{
  "n_layer": 10,
  "d_model": 256,
  "n_head": 4,
  "n_kv_head": 2,
  "head_dim": 128,
  "d_mlp": 704,
  "vocab_size": 1024,
  "activation": "swiglu",
  "norm": "rmsnorm",
  "norm_place": "pre",
  "norm_eps": 1e-05,
  "positions": "rope",
  "rope_base": 10000.0,
  "rope_fraction": 1.0,
  "qk_norm": false,
  "attn_scale": 0.0884,
  "bias": "all",
  "tie_embeddings": false,
  "parallel_block": false,
  "init": "uniform",
  "init_std_qkv": 0.059,
  "init_std_o": 0.00933,
  "init_std_up": 0.059,
  "init_std_down": 0.00796,
  "init_out_by_depth": true,
  "optimizer": "adamw",
  "lr": 0.00213,
  "lr_mult_qkv": 0.7,
  "beta1": 0.9,
  "beta2": 0.95,
  "lr_head": 0.0117,
  "grad_clip": 0.5,
  "warmup_steps": 319,
  "schedule": "wsd",
  "decay_fraction": 0.709,
  "decay_shape": "cos",
  "final_lr_fraction": 0.1,
  "batch_tokens": 131072,
  "seq_len": 512,
  "doc_mask": true,
  "train_tokens": 521600000,
  "steps": 3980,
  "dataset": "wikipedia_en"
}
MLP neurons of a small language model. Each row is named by its layer, matrix (gate and up: input weights) and neuron, and shows model dimensions 80-175. Each number is 128 + 32 x the weight over its row's rms, rounded and kept within 0 to 255. A neuron's up and down rows have the sign that makes its largest values positive.
After each neuron's rows, "fires after" lists the tokens most often just before its 100 highest values on Wikipedia text that the model never trained on.

L6.gate606 [182 123 128 123 160  36 160 129  84 115 117 119 157 161 100 199 150  95 123 103 170 161  98 141 121 181 107 111 108 115 108 161 160 137  74 133  96  94 145  95 162  92 149 169  65 148 120  55 165 115 118 103 213  89 122 116 144  76 152  97 183 109 152 102 161 140 110 135 142 189 109 112  81 124 144 135 140 114 139 115 135 178  92  87 142 154 133 159 168 145  88 106 146 106 176 105]
L6.up606 [111 140 149 139 186 121  65 157 128 137 160 114 146 161 138 140 116 184 123 114 150 115 120 136  95  86  74 108 143 136  95 127 167 133 113 103  98  86  96 157  91 108 179 188  81 105 150  81 162 159 154  70 156  58 140 104 155  73 141 137 175 134  85 141 127 124 166 103 133  80 148  86  63 148 166  72 189 126  94  99  96 108 136 144 126 123 131 106 115 114  89  98 136 147  94 187]
fires after: ".", " ", "1", ",", "4"

L6.gate532 [154 130  71 133  86 133  94 129 141 102 138 120  91 141 147 162 140 115 192 103 127 168 163 187 138  68 154 114 109  75 135 121 203 164 106 107 138 129 136 158 123  51 124 166  91 100 117 106 142 108 146 180 173 106 146 152 102  66 178 193 125 109 178 118 147 166 163  96 115 106 155 108 182  68  85 104 131 183 129 145 177 155 140 123  74 158 111 128 200 172 147 136  88 146 133  97]
L6.up532 [166 177 133 138 185 135 130 160 145 150 196 114 105 152 109 203 123 106 106 152 144 104  49 110 148 146 125 102 130 156 123 103 153  73 176 171 132  54 137 129 132 135 111 182 157 115 128 136  96  98 112  99 152  96 132 101 165 152 117 156 120 103  76  60 134 169 110 105 186 136  86 170 120  92 133 144  70 135  65 134  84 145  97 151 120 131 147 124 119 148 141 125  69 113 109 162]
fires after: " h", " H", "c", "h"

L2.gate3 [171 128 137 146  39 103 120 131  86  63  77  77 125  64 134 206 135 143 135  71  76 120  42 120 117  83 131 102 153 137 134 157 161 167 143 129 150  80  84 134 112 144 115  88 128 115 115  99 127 129 105 118 125 152 178 124 171  77 101 135 163 194 204  76 117 109 164  86 148 123 136 123 112 146 102  94 139 176 106 117 116  98 188 151 170 130 109 150 104 153 101  96 170 161 124  98]
L2.up3 [ 42 143 122 126 115 119 107 157 101 138 143 110 134 140 146 111 175 172 128 104 168  58 123  86 104 115  86  70 140  95 147 141 104 107 109 183 183  99 132 162 123  87 163 128 183 112 119 147  99 175  79 104 143 128 147 140 158 115  48 132 160 100 154 105 136 164 144 136 107  84 143 147 100 146 113  90 137 136 100 163 202  99 144 178 140 123 129 152 140 140 130 135  81 124 113 136]
fires after: " act", " f", "amp", "or", " the", "m"

L3.gate415 [119 154 162 185 120 136 136 179 203 133  71  60 149  87 122  96 119 124 172 167 150 168 109 122 174 125 137 145 131 165 173 129 164 121 177 179 142 119 154 117 155 135 206 179 124 114 155 121 117 145 110 101 109  74 151 152 141 109 122 144 135 173 131 112 100 129  84 144 105 150 159 191  96 157 126  73 117 144 156 134 139 149 115 139 140 129  74 148 106 165 140 146 104 124 179 168]
L3.up415 [136 176 145 151 124 121 117 162 138 134 143 164 110 103 123 135  82 143 125 123 137 145  93 156 164 138  87  69 178 104 139 172 104 125  93 151 128 112 199 122 200 138 119 138 138 111 150 119 149 126  92  74 112 138  39 160 139 110 154  80 102  95 161 137 158 162 139 143  85 143 121  62 153 187 158 122 114 105 117 113 171 157 114 154 113 140 134 149  88 121 172 143 133 180  97 189]
fires after: "eat", "t", "it", "g", "ur"

L3.gate277 [205 164 147 100 153 121 159 178 114  98 153 144 125  93 150 163 157 127 133  83 160 102 213  73 143 158  82 125 115 158 135 122 123 186 164  91 128  86 140  96 106  71 140 122 148 181 159  73  77 151 118 130 182 140 158 149  96 121  77 119  90 101 187 124 171 106 134  95 167 129 108  99 149 101 143 134 219 138 170 171 126 172  72 197 159 157 114 127 152  88 152 121  99 146 122 126]
L3.up277 [125 139  93 149  87 121 164 135 121 155 129 215  93 140 136 136 167 218 188  97 170 174 140 122 145  95 121 143  64 117 164 128 130 106  65 121 161 150 201  85 123 150 199 128 119 150 116 130 103 108 118 102 117 188 133 127  87 125 137 111 107 162 111 146 121 120 126 124 147 142 118 111 116 150  77  47 185 130 107  86 182 137 133 144  81  75  92 125 130 154 135 179 106 100 160 101]
fires after: "our", "r", " R", "re", " p"

L3.gate212 [157 139 130 170 118 107 127 181 123 114  75 116 105 100  27 145  93 155 158 172 117 128  91  94 105 111 132 132  85 151 164 155 170  74 105 139 163 139 133 135  87  89 150 133 115 109 109  75  99  77 130  76 140 133 198 152  87 123 121 114 193 133 108 109 138  89 120  66  64 146 150 132 127  97  82 112 116 155 170 141 133 129 126 111 157 126 127 147 107 111 170  99 100 174 185 109]
L3.up212 [117 226 116 143 126 119  50 169 159  78 108 105  90 151 134 100 138 112 156 172  78 133  94 125 161 123 160 122 117 156 109 132  70 128 135 137 112  77 123 142 113 121 103  68 117  51 101 102 117 107 137 182  98 191  96 133 112 139 173 140 111 131 103 112 131 144 146  87  99 137 149  91 142 162 105  91 140 139 149 164 173  73 221 159 147 115 127 121 104 121 108 153 102  88 142 131]
fires after: " m", " w", "n", "ar", "j", "w"

L2.gate687 [ 80 126 107 109 140 134 155 129 117 158 127  74 161 105 108 112 125 163 114 105 147 127 117 113 222  87 169 111  88  89 103 135 147 113 152 114 163 139  64 132 188  86 179 123 148 148 127 115  93 195 119 107 152 118 142 138 141 124  96 130 156 113 180  88 171 106 105 124 134 153 131 157 188 201 131 143 144 128 102 168 143 140 120  99 101 200 150 153 144  93 132  75 168  97 111 111]
L2.up687 [104 177  61 172 113 128 124 133 175 141 154 133 155 139 146 164 124 163 129  49 125  96 122  80 121 142 129 137 139  54 126 161 118 103 116  89  59 105 188 167 132 109 178 117 133 145  92 104 112 130 130 157 155  66  97 150 121 122 113  86 146 127 149 158 153 102 136  97 149  87 138 105  90 116 144 152 106 163  91 134 142 205 133 104  98  77 148 187 180  90 193  66 117 151  91  97]
fires after: " for", "our", " over", " F", " f", "o"

L3.gate511 [123 120  92 145 123 118 121 137  65 172 120  86 112  77 138 109 174 136 106 107  85 112  86 118 163  80 116 143  97 122 166 154 137 122  90 151 108 126 119  94  96 137 136 142 166  99 140 139 132 134 128 139 143 137 115 104 152 130  85 151 105 156 108 184 138 136 103  95  70 122 143 118  80 119 185 158  91 193 188 140  50 189 145 175 105  88 161  77 139 140 131 188 114  71 176 181]
L3.up511 [108 191  98  85 135 108 148  97 152 128 119  96 171  91 113 163 104 109  91  88 115 141 158  40 145  67 108  69 113 107  80 106 134 171 190 114 163 104 122  74  58 117 178 104 116 133 165 129  70  73 189 135 104 155 120 115 174 131 124 167 141 221 141 104 103 126 129 171 126 140 158 108 108 124 147 106 133 162 161 100 154  79  95 123 127 118 110 160  63 104 105 128  67 101  75 174]
fires after: "ip", "c", " loc", "in", "ut", "er"

L3.gate398 [132 121 202 103 119 163  89 170 173  69 161 101 167 119 109 116 127 138  81 177 110 136 205  65 154 158 105  97 136 152 135 106 128 129 102  58  84 139  93 111 136 114  87 143 118 126 125 109 147  96 154 149 150 118  83 103  96 194 128 138 123 153 125 113 120 143  63 162  73 100 145 187 103 135 107 180 124 146  95 132 157 172 156 188 145 151  91 104 109 126 118 136 107 121 178 103]
L3.up398 [141 154 136 148  84 142 155  93  96  60 147 117 139 110 145 150 125 148 160 104 151 157 198 139 144 114 105 127 112 118 179 130 157  98 156  87  99 126 112 133 162 116 143 108  82 133  74 136 120  97 134 114 111  56 124 130 151 146 163 146 170 130 125 129 108 124  62 155 143 135  90 102 141 141 107 104  86 127 129  90 158 141  63 109 101 127 111 109 140 157 112 126 128 137 168  22]
fires after: " Y", "an", "l", "al", "p", "av"

L3.gate524 [137 155 119 139 101 103  93 127 159 107 142 108  67 114 142  37 100 113 158 124  92 108 124 142 143 104 157 147  33  89 115 163 144 148  86 157 131 131 125 147 112  65 166 109 117  80 137  91 155  90 113 168  99 147  88 191  64 103 141 146 119 199 107  90 107 140 168 104 128 124 143 218 127 133 115  87  99 151 105 133 124 140 151 140 149 125 133 131  88  96 157  61 119 106 138 128]
L3.up524 [135 151 127 158 143 204  97 123  79 114 113 110  90 133 114 118 152 150  97 161 135 189 143 138 144 204 141 127 155  89 135 131  90 143 124 154 168  88 126 148  78 128 139 122 105 103 102  75 130 129  94 113 133 131  73 132 115 134 111 186 126 157 145  65 110  80 145 134  58  82  98 157 151 135  89 127 122 219 111 134 129 104 130 145 118 105 147 184 130  77 140 102 104 100  92 181]
fires after: "w", " W", " w", " wh", " Fran"

L2.gate365 [138 145 121 138 113  81 146 118 165 169 144 162 146 103 122  73  89 135 164 150 119 190  87  57 168 101 126 149 133 120 162  70 114 147 145 108 105 147 135 109  64 150 151 117 159 108 148 100 138  55  99  63 115 118 110 183  81 153 139 168 154 128 203 152 209  79 111  99 142 154 150 149  82 145 128 139 153 173 114  94 108 203 109 165 109 151 129 113 121 162 120 101 159 124 118 132]
L2.up365 [ 81 117 129 159 123  55  98  90 156 119 150 182  99 153  90 159 140  99 138 179  73 158  88 161 108  82  81 191 108 110  98 148 150 121 153  70 128 173 167 130  93  75 105 103 123 122 131 144  86 130 143 134 175 103 129 132 217 154 134 102 150 104 171 120 154 181 115  79 126 101 111 105 144 110 148 135 144 109  62 111  96 116  88 117  90 149  98  84  79 155  93 112  95 121 181 116]
fires after: " H", " h", "it", "H", "ol", " P"

L2.gate66 [128 124 215  97  90 103 146 118 163 121 169  84 142  69 154 110 178 141 177 135 137 128 103 112 167  82 160 133 122  78  93  83 170 145 118 146 126  92 115  77 179 139 119 167 102 181  98  99 114 140 132 113 174 107 135 107  94  89  99  90 120 146 174 131 142 128 105 121 113 141 166 191 106 170  45 130 147 124 123 124 133 143 103 117 110 186 122 109 122 111 160 144 151 130 123  96]
L2.up66 [156 109 168  83 154 137 119 124 142  72 176 111  99 116 156 131  97 125 132 129  81 124  67 126 182 165 150  99 146 142  48 120 102 132 162 168 164 153 135 135 154 152 148 131 127  99 146 126 165 161 110 117 108 115 129 107 126 109 133  65 126  89 199 160 117 146 110 113 141 124 129 177 127 149  74  91 116  96 117 130 166  81 123 150 127 126 136  68 103 107 113 109  61 132  90 156]
fires after: "ur", "r", "f", "v", "it"

L6.gate109 [144 199 134 102 116  81 130 157  52  96 149 171  84  84  81 163 135 129 144 121 112 127  99 169 136 157 113 133 111 127 112 134 148 165  87  89 138  71 188  81 170  95 105 187 101 174 103  96 150  98 137  96 130  68 123 150 156 147 148 139 211 213 159  71 102 149  73  95 100 119 139  81 150 107 146 176  90 129 101 146  52 132  79 139  60 164 112 108 155 137  99 154 128 176 201 110]
L6.up109 [116 130 106 134 143 142 100  95 125 146 127  97 144 144 134 140 175 176 101 141 137 128 163  93 132 201 126  98 122 141 142  93 120  68 132  72  95 131 153 156 141  97  94  84 150 114 122 222 114 100 147  86 119  97 100 138 112  54 159 213 122 146 122  84 164 153 117  66 138 122 110 122 169  53  80 148  99 132 122 122 154 186 161 189 158 119 164 122 144 156 110  98 113 157 108  61]
fires after: " h", " H", " ch", " Ch", "h"

L3.gate58 [117  76  84 162 171 139 114 161 129 127  99 120 169 105 131 133 101 116 141 162 144 170 166 160 106 118 110 132 173 157 169 126 101 101 104 119  91 163 131  82 146  78 142 160 136 110 131 118 107  93 163  65  72 127  91  75 139  85 152 166  95 199 134 101  96  81 175 149 140 159 113 178 171 100 156 137 210 141 138 180  94 107 153 155 133 105  63 129 145 106 123 121 130 191 122 138]
L3.up58 [160 127 127 117 123  78 106  64 161 148  91 175 153 166  91 110 150 100 169  55 101 124 125 101 104 142 158 183  79 159 129 180 122 106 148 116 110 145  94  63 170 113 140 105  91 137 131 100 137 130  92 170 127 141 153  87  77 170 165  87  88 159 111 154 109 140  90 108 209 115 156  53 130  79  94 133  94 177 201  95 128  78 171  97 102 130 200 136 139 123 115 143  99  56 130  54]
fires after: " c", "a", " s", " C", "e", " D"

L3.gate692 [124  89 154 162 113 136 188 166 131 166 186 131 137 132  96 118 134 100 112 148 198 135 111  94 126 196 124 150 166 150 142 113 205 155 106 189 182 147  99  88 101 140 121 102  85 202 113 115  66 162  82  89 166  78 127 150 111 148 163 107 171 108 148  93 102 125 115 125 102 144 174 125 188 150 115 166 116 159 153 131 130 137 124 117 196 192  93 144 109 119 183  98 203 172 129 162]
L3.up692 [124  87 190 165 123 226  89 186 173  84 143 151  55 147 138 125 162 134 131 135 153 115  76  92 163 134 143 138 126  97 161  82 152 125 119 116 127 146 106 116 119  70  95 145 118 127 150  67  93 101  97 128 111 102  96 105 118  76 185 100 124 163 155 128 105 192 138 185  89 130 119 119 149 122 137 143  75 122  92 132 150  98 117 117 164 111 115 153 111 153 137 127 102 143  87 127]
fires after: "7", "5", "4", "6", "8", "12"

L6.gate686 [139 167 180 162  82 114 109 213  64 144 135 115  73 126 143 152 105 136 166  73 100 114 148 123 111 146 133 136 193  84 149 150 174 118  87 136 133 131  62 121 100 133 123 165 102 126 152  83 113  74 178 114 134 123 103  77 102  84 128  96 165  82 242  88 152 152 125 148 113 127 158 122 146 156  97 112 163 103 145 168 112 105 142 131 116 130  56 126 130 145 122 162 143 111 151 156]
L6.up686 [119 165 168  79  88 127 127 150 118 161 138 161 145 129 161 113  98 165 153 142 134 146  42 112 100 146 109 126  78 143  55 128  97 186 149  96  91  70 146 126 100 127 115 171 116 145  70 110  90  83  89 105 180 163 114 159  85 118  94 128 135 131 127 104 135 132 192 124 176 141 103 143 125 117 112 132  93 130 131 164 130 137 154 196  95 107 136 135 125 141 145 143 104 139 137 103]
fires after: " h", " sh", "h", " H"

L3.gate38 [ 98 182 131 105 167  75 154 180 165 132 121  42 101 178 142 142 123 183 157 116 109 162 143 156 115 162 150 131 135 133 116 190 167 143 156 140 133 153 138 160 111 134 168  72 120 105 133  97 116 132 133 105 184 160  81 151 104 123 131  76 122  59  93 111 125 152  61  99 209  92 165 153 129 124  98 137 114 122 197 165 151  89 118 139 101  53 113 107 114 152 100  96 102 154 134 151]
L3.up38 [188  99 116 145  90  94 151 152 126 109 139 179 145 117 129 107 134 153 162 156 122 144 115 179  64 141 126 150 144 103 145 140 158  72 121 117 109  87  99 178 186 125 150 120 143 104  96 106 169 148  96 109 164  91 149 194  31 149  95 139 160 135 139 154 135 103 104 111 160 108 133 113 142 154 102 165 150 126 160  95 148 247 186 144 162 120 184 171 155 143 114 146 118 180 118  74]
fires after: " M", " S", "et", "it", "e", " L"

L3.gate14 [ 98 127 187 136 126 170 149 138  98 130 203 129  45  82 173 162 137 128 109 134 133 155 116  76 120 144 129 161 137  81 123 124 103 194 101 105 152 109 225  81  80 116 113 124 144 120  93  77 143 162 122 142 142 165 132 131 155  84 150 161 117 182 199 123 174 150 127 150 124 123 134 132 175 105 137 195 117 152  60 135 161 177  66 126  61 152 115  82 191  96  99 156 112 126 136 136]
L3.up14 [ 92 124  96 132 131 153 143 140 146 121 164 125  92 110  75 151 115 128 134  99  65 114 104 138 168 107  99 134  91 130  94 114 117 116 152 208 174 146 127 166  67 170  80 143 153 136 204 155 151  96 201 141 140 112 154 205  95 121 115 122  86 142 135  87 156  91 178 116  55 150  75 115 145 123  91  86  72  97 194  97 166 168 133 159 111 139  81 157 140 139  89 154  75 201 120 114]
fires after: " ch", " sh", " h", "d", "ond"

L3.gate488 [ 94 107 152 104 142  95 109 130 127 117 164  94 130 150 148 132 144 158 141 108 133 150 139 136 166 138 117 135 106 157  64 154 154 111 149 101 109 109 200 143 165 159  78 148 118 159 109 103 127 118 149 162 152 162  99  68 117 113 127  78 129 135 110 107 118 150 118 173  38 159  57 165 114 137 116 167 129 173  83 149 161  93 116 127  83 157 119 174 152  95  76  67 111 129 106 106]
L3.up488 [176 164 149 155 158 128 114 102 128 114 128 171 129  68 163 119 133 152 104 113  97 173  95 105 139  87 192 154 131 143 195 158 129 115 128 120 121 145 154 140 161 140 141  96 156 164 132 156 151 196 130 156 137  91 166 113 177 130 167  86 147 110 144 106  91 116 103 109  79 102 119 106  98  67 103 107 107 109  83 116 132 146 125  48 108 127 148  73 100 120 148 149 126  96 176  89]
fires after: "gan", "al", "t", "ar", "an", "l"

L3.gate582 [168 180 142 194  56  96 174 120 131 134 179 147 157 112  92 172 132 148 168 123 151 162 162  91  84 158 100 131 143 107 123 145 143  99 143 145 146 142 113 124 100 140 103  82 146 109 191 121 191 166 100 132  87 160 127 129 174  88 122 138 136 155 129 110 168 105 102  90 114 183 181 128 127 135 151 124 108 194 127 118 144 142 202  62 153 113 134 111 112 128 115  62 165 237 128 167]
L3.up582 [ 53 147 107 100 142 171  85 103 140 136 102 138  82  97 117 160 148 143 131 135 134 124 150 116 164 134 161  90 112 131 130  65 136 190 148 182 162 108 138 148 114 137 125 118  93 138 206 115 172 137 153  71 191  96 151 142 126 133 180 184 127 146 108 152 127 120 139  99 106 136  88  97 139 172 131  54 110 171  93 160 166 165 178 123 198 131  96 125 115  64 156 133  90  81  88  56]
fires after: " M", " g", " m"

L3.gate554 [129 112 148  95 192  64 116 154 121 133  80 118  92  91 164  91  71 141 112 116  91 134 168 138 138  99 150 134  55  93 101  94 113 131 136  68 132  82 133 120 169 153 149 133  83  68 115  95 105  93 104  93 139  91  20 128 115 139 157  61  61  95  83 116 152 137 135  96  83 153 183 107 112 140  77 107 136 100 107 124  83 168 115 118 167 102 104 153 162 119 133  89 105 162 149 125]
L3.up554 [116 113 142 134 162 105 142 106  83  95 129 175 109 104 144 111 172 136 154 162 142 145 146 123 140 162  64  62 128 116 152  81 157 157 137 148  98 141 148 136 128 166 131  97  88 108 113 150 137 129 141 145 131 108 173 149 143 119 143 161 127 139 164 126 160 175 114  92 105 101 108 147  55 109 188  95 126 177  59 166 143 117 178 100 147 112 120 106 148 194 125 159 133 119  82 105]
fires after: " b", " L", "l", " l", " s"

L6.gate50 [143 140 154 124 137  80 133 110  75 123 113 112  79 129 113 120 112  96  59  67 134 197 139 149 157 149 123  93 137  89 106 116 110 129 127 111 164 185 121  89  76 144 145 137 103 153 188 106 166 150 136 148 163 204 101 183 140  94 148  80  95 121 150 121 135 136 102 106 124 146 150 189 111 146 103  55 161 156 103 181  92 109 192  83 111 144  46 138 141 151 179  96  89 138 120 115]
L6.up50 [168 146 139 132 151 103 169 121 128 136 158 161  96  93 179  58 161 189  89 187  88 129 124 138  92 134  63 186 120 198 129 184 168 109  96 111  94 137 171 159 120 118 136 105  92  90 101 115 114 157 121 130 118 181  98 187 103 141  78 123  93 122 134 107 167 121  97 136 157 130 114 186 125 131  78  88 136 162 138 175 134 141 133 114 134 135 146 134 178 143 157  93 119  96 115 125]
fires after: " l", " L", "it", " t", " b", "i"

L2.gate623 [145 145 112 169  84 167 147 174 114  93 120 125 108  79 157  96 156 137 113 107 116 121 109  82 159 116 166 147 101 154 104 116  75 135  79 130 117 159 118 164  99 142 135 108 143 114 155 154 157 115 157 129 147 178 116 145 107 127  76 111  75 206 171  98 101 121  95 136 162 136 120 147 135 108  87  77 104 157 137 159 109 154 129 132 131 157  73  93 126 135 156 161 135  73 120  82]
L2.up623 [122 108 125  71 150 174 130 131 154 105 138  68 157 123 122 137 122 151  89 102 131 133 164 145 127 113  90 108 166 130 170 146 117  98 181 184 159 204 140 103 140 148  93 158 139  87  65 133 107 147 154 133 140 140 135 118 151 124 118 146 169 127 127  91  97 133 186 127 149  72  95 132 164 177 118 148 122 164 173  93 116 151 149 163 104 180 114 132 153 102 110 158  93 114 128 138]
fires after: "c", "m", "or", "i", "ric", "am"

L3.gate649 [156 107 127  92 154 113 200 147 116 165 103  88 115 129 118 110 146 198 117 151  86 144 152  53 145  86 152 148 106  88 109 149  60 135 129 117 178 138  84 167 115 140 133 129 140 138 181 138  43 128 144 147 123 103 107  97  95 125 103 149 144 145 117  98 165 163 118 102  97 103 107 104 149 179 134 128 102 121 141 146 139 128  63 141 182 156  98  92 144 132 213 113 126 162 140 113]
L3.up649 [189 116 144 137 138 135 101  87 127 129 160 156 111 129 110 133 169 161 112  85 116  87  84 145 172 116 159 145  98 115 143 143 137  92 126 168 179  94 107 111 207 135 159 125  80 140 131 123 134 167 115 154 182 148 155  86  96 103 148 119 122 122 109 135  91 123 190 107 133 146 132 156  98  98 117 135 142 110 165 107  93 157 152 127 100  57 140 159  98 110 177 153 108 122 181  93]
fires after: " for", " d", " ", "o", " r", " For"

L3.gate447 [159  99  95 122  98 105 133 142 130  99  98 121 145  74  62  95 142  75 129 188 126 172  79 107 160 142 108 120 164 135  86 155 108 187 141 147 121 137  78 122 112 120 174  75  95 156 138 124 151 133 127 135 133 171 134  99 189  91 112  74 123 122 130 131 131 112  97 105 120 164 194 164 127  99 121 129 151 152  76 218  41 115  82 151 125 159 105 141 100 148 125  76 148 139 156 168]
L3.up447 [225 119 164 105 109 133 173 180 141 172 119 183  88 101 169 132  97 141 172 122 173  70  40 157  89 151  82 145 185 151 110 130 146 133  84 148 152 143  98 156 127 112 118 171  99 115 131 143 119 100 202 156 126 119 149 135 119 146 104 110  86 132  93 109 136 163 133 122 125 131 154 183 166 140 147  96 131 161  79 115 150 142  78 200 146 170 147 184 120 137 136 178 120 106  72 103]
fires after: "k", " K", "ac", "ak", "t"

L3.gate39 [106 138 202 127 148 106 133 137  66  92 163  45 129 134 112 161 148 101 175 119 147 114  36 148 125 157 147 152  81 109 152 110 104  85 107 153  99 161 135 139 141 155 122 110 115 164  94 108  81  69 118  46 139  94 132 106 135  74  93 152 155 103 114  96  84 174  43 122 114 102 126 116 144 155 116 123 122 183 187 148 115 151 127  66 147 144 131 140 122 135 131 120 188 115 163 125]
L3.up39 [ 67 117 143 117 133 169 111 138 136  73 124 132 147 114 158 131 158 104 180 119 111 137  77 128 160 111 100  96 135 155 140 132 134 109  84 129 118 151 147  58  97 134 118 111 140  99 148 138 186 116 161 178 149 104  51  87 154  37 107 145 143 114 174  89 159  82 151 175  84 191 161 131 117 129 124 104 152 144 158 170 139 137 185 147 165  88 111 107 103 104 165 160 139 133 107 138]
fires after: "1", "8", " Fran"

L6.gate672 [ 82  98 106 209 160 112 149 113  90 116  97 139 130 141 108 164 142 196 105 124 101 151 132 148 187 106 143  99 138 125  96 112 149 140 174 111 160 124  72 111 144 101 147 108 143 162 109 145 120 133 134 112  82 141 104 116  87  27 180 145 173 157  79 116 134 162 125  59  76 178 166 154 107 151 111 110 160 163 144 181 110 129 113 173  74 164 147 180 124 180 116 141 144  92 164 208]
L6.up672 [124 138 131 147  80  92 137 122 123 138  81 145 136 132 127 115  86 131 121 119 111 137 135 155 185 146 119 126 110 134 119 117  85 156 107 135 138  93 164 112 120 166 147 109 145 147  72 125 169 126 146  94 163 152  90  80  98 131 160  63 133 131  96 124 157 161 113 155 145 118 169  65 138 135  66 127 112 159 120 146 124 116  91 126 137 113 141  97 196  45 116 134  95 153 123 103]
fires after: "o", "ro", " F", "e", "a"

L6.gate251 [129 156 148 131 106  69 115 140 114 118 193 133  83 155  86  94 173 179 178 114 151 143 148  81 145 134 138  85  85 160 121 108 138 175  69 145 162 103  57 129 111 125  96  97 105 150 121  77 112 143 128 131 167 112 163 163 111 201 117  95 134 179 183  82 145  63  93 104  77 132 134 105 132 127 157 151 161 108 142 122 116 137  81 142 135  85  69 141 146  87 126 135  88 176 126 133]
L6.up251 [ 64 153 135 127 194  98 114 151 188 109 126 163 158 155 187 132 176 173 144 152 135  94 122  52 160 138 139  80 147 133 130  89  60  76 142 122 117  50 133 166 140 108 168 141 142 151 131 158 152  96 133 122 136 101 160 131 141 116 198 175 108  96  73 165 122 110 128 100 129 109 182  86 125 141  96 134 134 141 161 120 117 157 143 170 134 109 137 148 165 103 173 161 142 134  98  91]
fires after: " f", " m", " F", " ex", " M", "m"

L3.gate103 [143 121 182 144 142 133 110 107 107 161 128 132  93 148 164 101 163 164 139 103 133 135 142 121 169 131 163 144  79 102 138 110 115 170 116 107 130  81 149  96  90 115 125 152 115 176 174  82 127 140 138  60 129 126  70 169 134 109 179  92  89 218 148 111 107 128 132 146 107 158 110 132 132 133  66 138 124 155 141 132 163 190 132  74  66 129  90 214 107  93 160 150  94 121 127  58]
L3.up103 [117 144 124 164 160 124 146 145 175  81 113 181 115 106 108 141 120 109 201 128 138 134  91  93 114 141 143 189  79 127 171 153 108 170 155 120 106 141 118  72 181 142 153 103 136 112 107 149 138 118  98 107 198 159 151 148 112 213 160 101  83 100  89 181  93  66 144 135 119 122 134 131 100 122 111 123 112 189 143 108 109 192 115 136 175 166 105 128 179 142 106 138 130 126 137 122]
fires after: " l", " h", " L", " in", "re", " o"

L6.gate0 [161  99  90 143  74 147 119 101 118 165 135 140 110  80 115  93 119 171 217  69 116 128 149  74  80 136 122 169 124 107 168 149 118  64 134  99 107 165 103 113 152 131 120 175  81 147 140 153  43 127 107 161  94 123 191 167  92 133  67  91 158 118 155 130 195 113 134  71 170 125 129 161 130 147 124 144 157 161 160 144  89 181  64 164 107 152 146 138  78 135 151  73 130  75 197 160]
L6.up0 [ 97 147 129 140  91 125 192 148  99 127 110 183 120 133 125 132 134 136 172 140 118  74 170 149 130 180  94 164 137  78 146 115  84 101 170 144 128 165 134 120 188 149 121 147 110  89 123 115 134  93 134 122  87 192 195  69  82  59 142 153 131 201 117 146 170 111 116  99 125 159 127  86 116 123 100 100  93 181 148 110  87 126 183 140  59 127 204 157 145 119 145 136 130 129 130 161]
fires after: " d", "o", "r", " p", " g", " sp"

L2.gate490 [ 93  46 111 134 133 171 162  75  76 127 138 106 128 110  95  49 167 183 141  91 136 143 152 124 152  89 158 130 119 170 107  42 150 104  82  92 106 131 132 168 125  93 123 171 140 116 106 133 165 153 149 165 149 139  95  86 161 132 152 196  65 167  61 134 165 103 110 137 184 185 120 148 112 178 191 157 189 105 126 148 104  93 153 145 127 147 152 168 143  64 104  55 137 108 160 142]
L2.up490 [172 132 108 121 194 141 164 164 114 130 105 149  83 147  69 146 105  76 143 167 167 208 124 108 139 128 116 147 171 175 120 170 156 127  47 130 100 152 105  93 100  90 117 119 118 144  72 125  62  92  92 124 103 129 164 131 121 137 138  84 119 155 154 126 134 102 100 113 146 116 160 105 148 151 157 152 113 127 175 139 102 113 155  78 183  69 141 117 188 117 113  78 103  96 127 118]
fires after: " c", " le", " Le", " C", "er"

L2.gate472 [112 112 137 133 128 161 114 165  94 106  85 100 132 120 152 110 173  90 126 153 106 155  64 134 212 121 151  69 121 138 150 168 140  96  89 160 138 106 126 155 190 144 126 114 110 150 126  87 109  99 151 147 130 155 106  66 116 145 142 131 147 192 154 121 127 148 139 116 155 104  77 129 134 111 122 166 120 145 123 127 118 137 140  65  94  95 115 145 158 131 157  83 120 150 133 170]
L2.up472 [ 67 123  78 136 121 155 198 172 107 155 112 117 137 106 117  98 107  92 100 141  97 115 181 123 108  95 176 126  70 154 172 105 138 103 150 159 127 114 143 132 181 137 108 118 138  64 129 140 124 132 138  97 101  97 145 119 110  95 171 133  59  88  92 204 189 140 149 164 169 122 159 166  99  78 109 129 137 165 127 134  90 109  82 109 103  91 108 120 158 135 193 120 122 148 171 108]
fires after: "h", " wh", "l", " Th", "ro", " Bl"